Part of a small language model's weights: 13 layers, 6799 steps.
MLP neurons of a small language model. Each row is named by its layer, matrix (up: input weights) and neuron, and shows model dimensions 128-255. Each number is 500 + 50 x the weight over its row's rms, rounded and kept within 0 to 999. Numbers have three digits each.
Before each neuron's rows, "fires after" lists the tokens most often just before its 100 highest values on Wikipedia text that the model never trained on.

fires after: " |", ";", "k"
L8.up684:549475429571428507544473576515474521450458503476513437497557568542422544433564494530532564555513459539516409474476442472492528523520504580461472471469476465558536595460540430511621476550493504561419496495506469525371491388488477469455484437675465437487573475508482461454427507542511470477480465489505481580528560566425500465438566524476517534485439563555469468461561483466453500511475

fires after: ".", "eg", " acc", " inc"
L5.up432:482466488504312621462569612593500515525517613508554463467510398506528506490521508462495483492418529547527502407505464515506458487539533405482505499487490454420432554505501442488531481545694504571497504457487468535443467445462500497597540455541421487545516502491487583476506501470473548437500514477536552468528469441479491489454509415542557489479504575539539432431495422561473446514459

fires after: " and", " well", " rather", " followed", " compared", " &"
L4.up626:453515516571523455474516495492500505539487545502420471463434496514454555438514574444489532557480522545502492489539484449459450503466545535423497470535507474420595569470517543480424399491458585467423477609530539436518475504456436489425496518535492469435475477499630463548529518439490569555479485512504535538587510461473526474545520598515472418504518510493492471585519491591445529422446

fires after: " United", " the", "est", "=", "S"
L5.up960:526534508501524499446502456614442536516508404540445442464471525478468539525495604482427553461466451466492530497507524506586508553611441544480449445466551427465494519511539539590499459590597436519521504436422500460505540477475501551526530453520511516598505590473473462547454511549513438494619481568482533550491492499433375506477518546478468599485457521482566574519625445570437506534450

fires after: " Cu", " P", " p", " W", " Du", " $"
L4.up55:523526538545390577535473499574480497480501523505571455526474483523449423412553373450398404530529530466565618503473522488558553518462559609491390549477488385363601499472475454472468526536565439503474477449562473499557520467489506554523575564511510470447463417517486429585507520507484537543459526476402533586450522568516413504538446530583509458458587460481355558676494537502540458411468

fires after: "|", "-", " –", " Bet"
L8.up866:519558541494493514455485440395448555453491591570429403470555400497495534466500586475534515511506538481522582489437518422548547489484487505638561506539465502492528574521480603472396470475613551500479434551461580442541453442539530460493493535503470528449467509466540486511420504548400564515508541447506572529513527592575456521512487462500587522508442610383586464470511500480516439433473

fires after: "-", "|"
L7.up309:420458451474535468469576452574540402499498512550463502507431500550418509404508586442600493494465494500665568521421545526503514516535544453424480511477461516453550464412640498514511507542580552436488449524445537373577496445479538535501482626475474524552538463514412554542486504469545342490512437461396473492485484452486542429466460571425529535437483570453532532529437536498480561610449

fires after: " to", ".", " £"
L7.up809:495463524610591475486426475498472508543528376553497401440483495462491552494595495531559570473486480509562475443429582489513486522454537485472525391500540476521537584470505514551567500558533480590439477518461457602460405514482548373463504429502482536520603433571577487510559490504508520492426451537474580452534522515488445566536476412550568490527524553487574479525549596457476490485475

fires after: "-", " Go", "Ju"
L5.up1134:446493461589482542496472398483485516459529526469433530423488436618420495478595355464524460493547486480619464467528532469424537499505482526560506520470492496430523541548436539548494523606526433531512478553462555452402474482512535541513455476626539525464558473489543435456559520542569492516526490528431508493542425433469524556449539523527521512563559502495495463551548445501513472436491

fires after: ",", " |"
L7.up159:563477511566442429543562488424461465575473506445521597512458558505510551391412589463515594407423519460480432431498521511450585462502501525486498439560475503483591617602565565408462493488482518475576439526465538474469478442560489510559431581531377533575460529531484558553541548488537550501521459515517500483451513515453455469506476501535389491510463454553510546608578474550445519601486

fires after: " New", " Wi", " U", "kin", "isi", "ust"
L5.up1003:486516421513510487485474502458490567575612466534465471504511476528436470447488438484544481536619490512533525531602528574496565458535417404520505430485541448431448477459525530462556489540406491509485513531511500517501504472461478478563533523475488562397492480365491473462423420469495461446464543471478490539497488538484496520509564572515506530573479500407533455487573521430508564500501

fires after: "|", "-", " Ministry", " Minister", " went"
L8.up1364:494527497512540480424420488499488396493482471590543440530490541450420482570491531584395442550512450453581513573500507545501517464518574541491497462550488535481471435531572502516453523517486410504490503431440472492467644482476570460481532458533531483533503563535508528516537552440473406592524417435474469614434545576479567597522559475543482504500487453437503446507515478463472406448468

fires after: "|", " co", " Co", " Pres", " se", "so"
L5.up174:494532492515494521498534490502435386507462544498481491466465434448416540505488516499463424525499543489630540489538509504558559566469601514532416502482484490422520492427418422617472458559448473443507480523471517444501429491512500551521554493523502529542534569543568615478520542619429492483443486482548571494500482520496532553482490469468533545419546467422442457452476498551475509444452

fires after: " the", " a", " an", "s", " his"
L5.up560:464554435499549519469537510518434554454515426504516422573502586510515576456606481620501497540578493457513484607475487476554477602521531455429552544450438381471564487459648443409538506443579479472461500493481526447568564541481476522469519513507493394521559565493489558605429528435415441533446569451542489498478493548509461464554468490549446518389504472537504542470534509466490502488608

fires after: "\n\n"
L5.up42:507492561467491512465415532501421547604460523537449507532456571462379446419477484515484512450543490603468490487457490548511521451474456519499523617517569539595566463528477507525527582490503467548354466526517468526502498457490506540490555562468433562425535438519551571599514517516431489558633427560607517500517545509535495500578454598437536487468474477404484498574572468484514486485574

fires after: " —", " |", " Go", "-", "  "
L5.up727:564503417480405507500431517429611419480557452508529481400504531507466528457501521539448482495480504504485522462455564532496510501560632463534560510513541621516457569509540555482473520472567579474439417475544502547403485475516429493472563479490429436434433466440488429514527464449516457553593471550545494466509518492517522504478543504425473496555471452449510430470597537485454578481425

fires after: "-", " Al", " Jo", "fo", " F", " "
L5.up1407:523386463459430487545485525518490494534447537442493565477454511481434530509492546517477532524428531621491565554643607578515560576495447522487446447442444526534450521504396468442556483538585424530526370577428504477516505427438486435495525490562428516475475522528487450598476475546534415456456430608463518488469548536552518476459490510450528479510591593485471444542434526503455480400404

fires after: "–", "-", "\n", " 1"
L5.up1303:578477539491575571537502531568504518499479510532595485401510465566585458461432357496574533495457574411451438483526548520491556498481623458625458557535516500499492596576569486485537518442510505506499498482479497483405525595533595508513464516509480441510557516460490513551517405519587523510557437570522464585503499493495535404479500527360555441509471540488503478482543509543613479453576

fires after: "-", "gen"
L5.up1274:447454482507476451541461448515467480422578490529488485541524435399509495352488513524415493502499566460553578643493555395509449460526499501518537583540466542501444428595451498512447482581522425491506503455570505415580505503493534448547430443494555490495433596477485462447481489593440535520382610665541530494578492472475535560560486525540527581449499518500469527580447439488508412535634

fires after: "19", "–", " his", " early", " 18"
L4.up745:484503512455499513468466483512510447443567487494472563537455500527558494544609428477606396539576512474458432558524489549394519492438420444512577394437570410452523498539587483462569530452531479502571536447521522573513496502495542542512443485463519510523494447440483533446535458478488402452552554437423418525565542590452493446535540543526517489599483422536456562514451520530494577525554

fires after: "|", "-", " Al"
L4.up687:497488432445452435495614613409498492500461456435481440426566540498522451583460467480443483471514451445562593562467435580426588512423422529560509496612613554498397531470526508540480472508519497540508498599545530636475519580428551564511460463458544550497511416498450484455488483433481473444475475519439509436478626508572487502485432447562528444533499454479491523496499496564541528474506

fires after: " |", " was", "|", " ret", " as"
L8.up508:558416528504585518534496511500456516431559512563514526478519446424441447463484501510374540528409557437570531512486512454449505467451522499540494438410535583588536587545599528440522552525612472390533483519479453447513541545519541547517500507463480581515497551388518485521411517481492578427590562509455509512560552394486471524430510430508534445427554485456522477544579508488463526534487

fires after: "-", " Be"
L4.up116:496488516530551496575553527445501505439478473514461541463498470564495418417391487542516539587579550491508621441520490509508614489424544481436547487526430516464567435462363446523446433556555433476596566480561416470495383544578484559486512530444474468447450493520485441454507492566528465503462441430377442518524573551517505529485428543587506516492524584530373491551509473565494490457509

fires after: " |", " Z", " Cu", ";", "|"
L4.up345:568547430585435522510504614419525540582464511569505462490552577476471509467433483560480598497544441423535484394489501555506542495540490471544645540535521536509491560464439467549478478389551496535432448361549461498430529504447411462567350527435431553595517551507554491589521471415529520520496551522497421491484524479424447501530554538447478496395563564511463425534450536526466559421557

fires after: "|", " p"
L5.up905:395545549526429516462531503456409516481434568565585395498599537430478417507535441475486511532452485492468464469529591533502481499525534527447536557450454486489533486513530425504517568458467504471480548413515570527516469446428558483481448466467503445502400547475470506516486552413557462556486529538375472457445533580517471479552411495508565487519498460513529523497516462460538520619511

fires after: "-"
L7.up908:512534432503433549421497509454518505576511540520450492469473462517445514471514562482517478570578471448511590452490508530571473517443518426445497407603429417503507401530452437440556533530518489444542482516566502499484461476469470489516552439411532545532459462470506522548462525508543511539426451469430520472596500471568503474555432381577591530516443574502611522493494444424520551502564

fires after: "=", " a", " the", " of", " in"
L8.up704:517540522496556431475523463478546459517477493492434498431518497462470460491506533415470541514594562485487459551541495577473476430494448618537523498518583499547538567534468427516544499511457507527510510498522450444400492474520470479579441571452371603467477541523580399555530416527401478444470468630440546490448513503490577452541432439511388549446490494525479406483528378571539496475513

fires after: ".", "-", "D", "n", " Mc"
L5.up1194:575445507449590447503315473509440454400572536393549497499440552456404548532483519586532493601483524544502532536609547473531639498464483540523413487449440451567501515511462437475382531442539484512515426648515434503511511516448511491504565396487469464488487467515503518607508553550480460488570540530423498531485564444510480491508514405540562487523483482524514457528532502512516404519474

fires after: "-"
L5.up228:548516510481499439527467570609436508399501538511590504476477610514457454447543390497475490403474505496571527468487433476458517596561490373382469500549545375449568485534504475504454521505514463533439534487478523550529495568531509520577481498469495502511527522398548538530482499510466485482439517503411636496504448573498503507504438518494523495480549499473556403388623569594544562486524

fires after: "\n\n", " long", " a", " br", " close"
L5.up986:489489467473477550522440438495512423461418454538424389535517481406490425459497566520500532569549480498561550428542453469475550535523514514440545491388489508424556474568473550540515552465564465466482457501513398519479526552517511491507420505458436414380496473496506517479631587536516491628476528395536562460494530514538483477550594474568465542484507482436537409479558633456642449513486

fires after: "-", "'"
L7.up122:513509586428484466537509546467548523528501488498502514439530516439385449524464550448590612614479597503492519481536479529594549424509531513496465537471496465423413447523425482523499487526476506472483526388521444546420433548452511516392418412475450471541452482454533541459500573583553462512558469511403525460455413506518537482459520490517485470433549548605462497505604456514584471456512